Weights of a small GPT-style language model, trained from scratch on English Wikipedia.
Size: 8 layers, 9 heads of 64, MLP 2304 SwiGLU, vocabulary 13655, 58.3M parameters.
Architecture: LayerNorm before each block, rotary positions, untied embeddings.
Training: a variant of Adam for these matrices, 683M tokens, 10416 steps.
MLP neurons of a small language model. Each row is named by its layer, matrix (gate and up: input weights; down: output weights) and neuron, and shows model dimensions 416-479. Each number is 50 + 12 x the weight over its row's rms, rounded and kept within 0 to 99. A neuron's up and down rows have the sign that makes its largest values positive.
After each neuron's rows, "fires on" lists the tokens most often at its 100 highest values on Wikipedia text that the model never trained on; "fires in" lists the words (lower case) most often at its 100 highest values on Wikipedia text that the model never trained on. A number after a token or word is its count.

L5.gate840:37 48 67 54 39 37 70 47 43 56 58 58 40 57 61 21 52 56 41 41 52 56 61 54 49 64 36 59 37 54 37 57 41 38 48 67 38 59 56 59 60 53 48 34 66 59 63 49 36 48 30 46 41 36 54 32 28 47 58 60 65 53 47 34
L5.up840:39 39 62 60 52 63 57 33 58 47 51 51 56 58 90 34 33 40 49 44 41 57 63 49 54 37 46 48 45 51 58 38 53 34 52 54 33 67 36 36 52 58 71 64 39 54 53 40 58 39 57 52 37 59 48 41 76 49 62 41 51 38 43 51
L5.down840:54 53 50 65 58 46 44 50 36 39 41 30 35 30 63 59 46 66 39 42 29 42 63 44 54 44 53 35 52 49 55 30 63 72 52 58 23 59 58 56 62 67 57 40 61 29 78 42 48 65 49 37 61 52 43 61 69 69 63 57 54 59 39 38
fires on: " the" 43, "s" 6, " and" 6
fires in: "the" 43, "s" 6, "and" 6

L5.gate669:45 59 51 33 42 43 53 71 55 42 50 36 62 44 48 55 56 57 51 51 56 49 52 63 37 66 62 61 56 48 61 47 51 56 42 38 62 69 33 49 28 38 30 63 53 59 49 59 42 51 82 71 85 31 43 60 53 30 53 54 64 54 65 43
L5.up669:59 57 62 50 35 48 44 40 70 64 58 39 63 58 70 47 55 38 65 44 52 44 61 37 72 42 35 67 53 48 49 47 66 45 59 39 40 42 77 51 67 44 37 63 73 47 39 75 55 37 65 48 53 51 44 50 35 58 45 48 42 38 39 52
L5.down669:46 45 40 39 64 31 24 33 37 30 60 41 58 47 52 41 41 61 63 40 68 56 65 60 28 74 55 57 48 30 43 56 53 43 73 37 49 50 64 61 59 50 56 54 44 67 49 38 60 60 68 57 66 51 42 55 67 31 62 39 37 61 41 69
fires on: " that" 24, " to" 18, " for" 8
fires in: "that" 25, "to" 19, "for" 8

L5.gate265:41 58 50 49 52 32 37 51 49 36 51 49 49 65 43 46 40 60 63 45 38 41 57 66 57 53 41 60 65 51 67 61 72 43 47 69 53 68 27 70 63 30 57 45 63 59 42 33 43 48 52 68 65 50 55 45 61 46 57 59 55 43 43 49
L5.up265:54 57 55 48 28 49 65 53 40 48 52 39 58 56 53 43 44 59 63 35 44 44 30 29 49 47 46 61 56 57 60 46 50 61 64 55 66 33 67 68 55 40 46 46 33 42 65 27 38 48 43 50 39 61 33 62 40 37 61 49 56 56 52 38
L5.down265:55 60 67 55 36 59 40 46 68 44 48 43 51 63 35 35 33 66 56 61 58 36 42 73 54 43 28 50 37 45 58 42 38 61 38 56 60 46 48 31 40 47 46 51 46 46 57 47 50 25 53 55 53 41 59 51 55 42 44 64 26 60 70 44
fires on: " for" 31, " to" 9, " could" 7, " started" 5
fires in: "for" 29, "to" 9, "could" 7, "started" 5

L5.gate253:40 48 19 35 43 58 69 35 22 56 59 50 37 57 44 58 47 36 53 54 51 58 31 48 44 55 69 63 55 48 49 41 26 45 50 28 62 51 53 46 43 87 53 42 63 35 43 44 48 24 67 53 61 45 58 58 42 52 55 34 63 46 49 36
L5.up253:43 54 67 34 30 46 61 55 39 33 69 58 38 47 55 41 37 59 43 50 45 60 50 44 54 47 42 47 53 55 55 47 34 63 37 68 58 47 83 59 45 47 54 50 71 60 52 50 30 55 30 50 51 53 26 26 45 51 52 37 49 49 27 47
L5.down253:49 25 61 51 31 53 51 61 56 50 64 48 56 37 43 71 51 42 32 38 44 37 36 49 42 40 46 31 27 74 39 66 36 38 49 50 38 41 61 65 45 38 67 80 58 61 35 35 42 71 69 49 61 50 38 37 39 59 45 40 56 45 56 34
fires on: " at" 35, " his" 8, " a" 7, " on" 5, " At" 4
fires in: "at" 37, "his" 8, "a" 7, "on" 6, "there" 5

L5.gate161:44 46 39 46 67 48 30 51 42 62 74 56 67 48 38 48 37 55 54 51 39 48 60 55 33 45 58 49 63 54 51 32 62 63 41 27 60 64 41 53 68 51 39 54 50 38 40 58 66 37 41 70 58 34 49 70 50 51 69 47 44 60 66 50
L5.up161:57 48 59 69 72 38 43 34 63 39 50 70 41 55 48 53 50 41 54 42 42 53 79 44 49 45 53 35 52 47 61 59 57 54 22 41 55 40 59 59 48 54 44 38 52 64 53 64 54 73 35 51 61 60 47 63 50 63 59 44 61 42 57 51
L5.down161:44 43 36 50 60 37 62 50 43 49 41 70 48 47 78 66 46 53 56 36 59 62 74 36 43 65 53 40 60 73 58 45 33 48 47 51 40 51 64 36 50 54 50 30 58 32 42 55 62 31 57 40 49 25 22 44 57 54 66 40 69 52 49 43
fires on: " the" 38, "0" 17, "s" 4, " his" 4
fires in: "the" 38, "s" 4, "his" 4, "100" 4

L5.gate417:55 41 42 61 51 59 34 49 33 50 46 49 45 64 23 51 50 39 30 59 41 42 25 60 50 63 57 39 42 60 36 48 51 54 26 59 54 54 63 84 56 56 34 40 55 37 40 45 29 31 30 65 59 59 53 53 45 41 42 64 57 50 59 40
L5.up417:32 42 58 39 66 42 62 48 43 50 49 39 45 36 36 61 55 44 51 41 33 59 38 61 27 59 57 25 38 45 45 46 36 54 45 42 59 33 64 80 56 50 54 39 50 55 30 54 29 46 30 63 90 42 73 53 73 55 53 57 58 50 55 40
L5.down417:37 50 50 62 60 48 69 46 50 36 16 52 36 64 35 53 32 45 48 41 52 40 35 46 53 33 75 39 52 45 35 60 42 47 50 37 50 49 65 46 39 37 40 40 51 76 51 44 72 56 77 53 65 58 31 39 46 43 75 57 76 30 41 41
fires on: " a" 27, " There" 12, " there" 6, " is" 6
fires in: "a" 27, "there" 17, "is" 6, "this" 5

L5.gate667:57 56 61 41 47 47 70 46 52 53 57 52 50 46 58 54 37 50 46 31 43 53 54 45 43 46 40 50 49 64 52 46 32 51 46 35 48 66 30 58 52 32 37 39 65 77 46 70 47 27 40 50 35 51 49 47 50 45 57 78 53 40 54 58
L5.up667:28 49 62 70 53 45 45 49 55 50 73 40 35 72 62 55 70 44 43 37 35 60 47 53 42 66 70 72 42 50 61 48 53 38 43 48 52 59 36 49 62 50 42 67 55 55 54 65 78 42 35 46 52 57 43 67 49 60 22 39 54 49 50 57
L5.down667:50 50 77 60 51 40 32 30 36 42 53 59 62 61 31 37 45 56 55 50 38 50 44 45 49 44 53 69 63 54 69 57 20 45 34 56 54 34 38 37 49 65 41 41 47 37 67 49 54 27 31 49 33 56 47 63 40 50 49 52 50 57 34 62
fires on: " the" 49, " its" 10, " same" 7
fires in: "the" 51, "its" 10, "same" 7

L5.gate437:53 75 47 53 33 66 38 56 56 55 65 36 54 46 41 62 52 42 42 40 53 54 60 48 50 65 57 51 52 50 50 51 50 43 40 13 48 37 52 55 48 33 62 47 38 79 37 63 34 53 18 45 61 24 49 56 48 44 71 58 39 33 58 49
L5.up437:72 56 61 49 63 51 36 43 84 66 43 42 65 43 57 65 50 68 67 31 58 22 53 80 50 56 63 47 47 44 76 32 40 39 61 51 54 42 35 56 54 58 41 18 65 49 47 53 36 57 53 62 59 33 52 49 64 53 42 56 47 64 51 29
L5.down437:61 51 53 39 57 33 49 62 56 63 59 63 59 60 66 44 45 63 67 45 44 42 50 48 51 67 55 69 53 42 42 41 60 54 48 30 51 52 47 54 72 49 79 65 48 57 63 41 54 31 38 51 63 35 45 60 47 59 38 58 37 46 57 49
fires on: " the" 39, " its" 9, " to" 9, "s" 6, " for" 5, " of" 5
fires in: "the" 39, "its" 9, "to" 9, "s" 6, "for" 5, "of" 5

L5.gate2056:29 40 58 67 74 26 66 59 57 48 47 60 50 57 45 49 05 57 53 43 65 69 41 53 31 54 65 29 40 65 39 53 27 62 69 61 51 57 50 46 61 51 39 45 50 44 60 59 71 47 26 52 48 43 29 46 62 69 55 58 48 44 42 47
L5.up2056:36 56 63 47 68 43 58 47 72 69 46 40 43 60 52 36 42 37 29 73 63 72 41 44 70 30 47 53 38 50 47 49 46 61 75 66 43 61 34 51 49 59 78 82 41 49 56 52 48 53 23 47 42 59 51 38 43 50 61 56 82 55 44 52
L5.down2056:62 63 50 71 66 51 48 59 43 53 35 50 58 49 51 62 43 57 51 36 43 78 34 56 37 52 58 75 55 61 45 52 34 44 41 47 71 48 44 53 40 42 43 58 59 64 60 37 57 47 24 35 61 37 42 57 47 34 48 48 55 52 40 40
fires on: " the" 46, " a" 11, "ous" 5
fires in: "the" 46, "a" 9

L5.gate918:77 47 65 31 54 46 47 44 52 46 50 61 60 51 54 50 51 30 57 46 81 73 50 42 64 40 21 52 64 69 49 44 34 28 39 34 35 51 46 53 49 49 42 56 52 47 24 40 18 64 33 58 46 67 41 37 60 70 45 45 61 44 39 50
L5.up918:33 42 51 55 63 51 77 43 47 53 39 52 58 39 61 37 55 51 66 46 50 61 43 46 39 29 32 53 72 53 55 67 33 51 43 40 47 48 55 51 56 52 60 56 52 38 64 30 37 39 61 55 67 66 56 69 63 48 50 39 69 54 60 56
L5.down918:60 47 54 50 48 51 53 50 42 70 42 45 51 57 59 37 48 19 65 30 40 48 39 47 76 49 53 72 48 30 43 58 60 58 48 29 44 44 51 52 42 60 47 56 68 62 73 34 42 37 31 63 65 52 51 60 58 48 59 37 52 57 46 33
fires on: " the" 18, " and" 13, " by" 12, " from" 6, " was" 6
fires in: "the" 18, "and" 13, "by" 11, "from" 6, "was" 6, "he" 5

L5.gate1502:48 47 34 66 55 40 55 75 53 51 51 33 55 62 70 53 69 49 22 49 66 62 44 68 37 53 60 36 38 45 41 45 45 45 37 38 42 40 45 76 53 55 29 37 40 67 42 52 60 55 67 53 58 42 42 71 38 61 47 43 29 47 59 44
L5.up1502:55 37 56 50 50 32 51 62 54 48 54 56 45 65 72 57 37 37 30 55 28 77 45 72 39 29 48 41 66 49 53 49 32 36 35 38 51 34 50 37 62 43 46 63 69 56 41 42 56 47 53 47 32 45 36 42 58 51 65 47 59 61 49 42
L5.down1502:66 43 62 49 50 40 52 49 40 30 53 45 48 40 67 59 52 57 55 60 55 54 43 47 47 56 60 40 29 70 63 46 34 42 52 43 44 29 39 41 43 57 35 55 63 34 47 24 37 69 39 22 45 45 72 44 44 48 53 52 48 61 50 42
fires on: " the" 25, "s" 9, "5" 8, " its" 7, " his" 5
fires in: "the" 25, "s" 9, "their" 7, "its" 7, "permanent" 6

L5.gate742:36 45 53 55 61 39 47 51 42 53 65 30 49 69 44 43 66 35 53 46 59 60 54 57 51 48 54 47 41 80 68 68 61 36 43 49 54 48 57 40 53 41 50 58 63 45 47 43 72 47 36 41 48 62 60 41 79 61 71 67 41 56 50 58
L5.up742:50 45 42 62 53 71 39 32 38 55 35 76 29 71 58 61 50 23 71 58 54 63 55 63 71 50 47 73 77 55 66 28 48 16 47 42 41 60 45 50 42 50 69 42 55 46 40 51 53 69 49 41 57 44 59 67 41 54 44 43 50 56 35 44
L5.down742:54 36 35 43 54 27 63 46 55 42 50 30 41 64 59 56 42 51 53 41 38 68 44 56 67 43 47 49 28 71 67 55 37 39 47 58 43 59 56 37 40 52 46 51 64 57 52 54 46 41 54 41 56 33 36 36 48 31 43 61 66 33 45 51
fires on: " and" 67, " but" 16
fires in: "and" 67, "but" 16

L5.gate570:49 66 54 62 39 93 52 40 43 44 67 66 66 50 45 60 50 35 48 55 36 36 45 33 29 52 56 26 50 43 48 42 38 61 37 25 62 40 43 52 55 44 44 33 47 60 68 50 56 60 44 70 67 48 50 63 61 41 58 65 53 69 60 51
L5.up570:51 39 59 49 32 42 51 30 55 55 48 51 44 58 56 03 28 40 35 39 43 58 43 33 56 48 53 52 62 45 46 64 42 44 32 42 39 50 51 65 31 54 49 48 45 60 27 40 49 58 67 66 70 74 63 61 36 57 60 27 50 49 48 48
L5.down570:50 35 54 68 45 59 48 50 67 50 77 70 46 68 36 49 76 47 38 54 63 59 59 48 37 38 36 60 57 54 60 44 44 67 42 41 62 50 68 48 56 76 57 46 44 75 54 50 46 44 50 51 61 47 59 39 64 52 50 58 41 28 36 74
fires on: " of" 23, " the" 15, " a" 9, " her" 8, " his" 5, " over" 5
fires in: "of" 23, "the" 15, "a" 9, "her" 8, "his" 5, "over" 5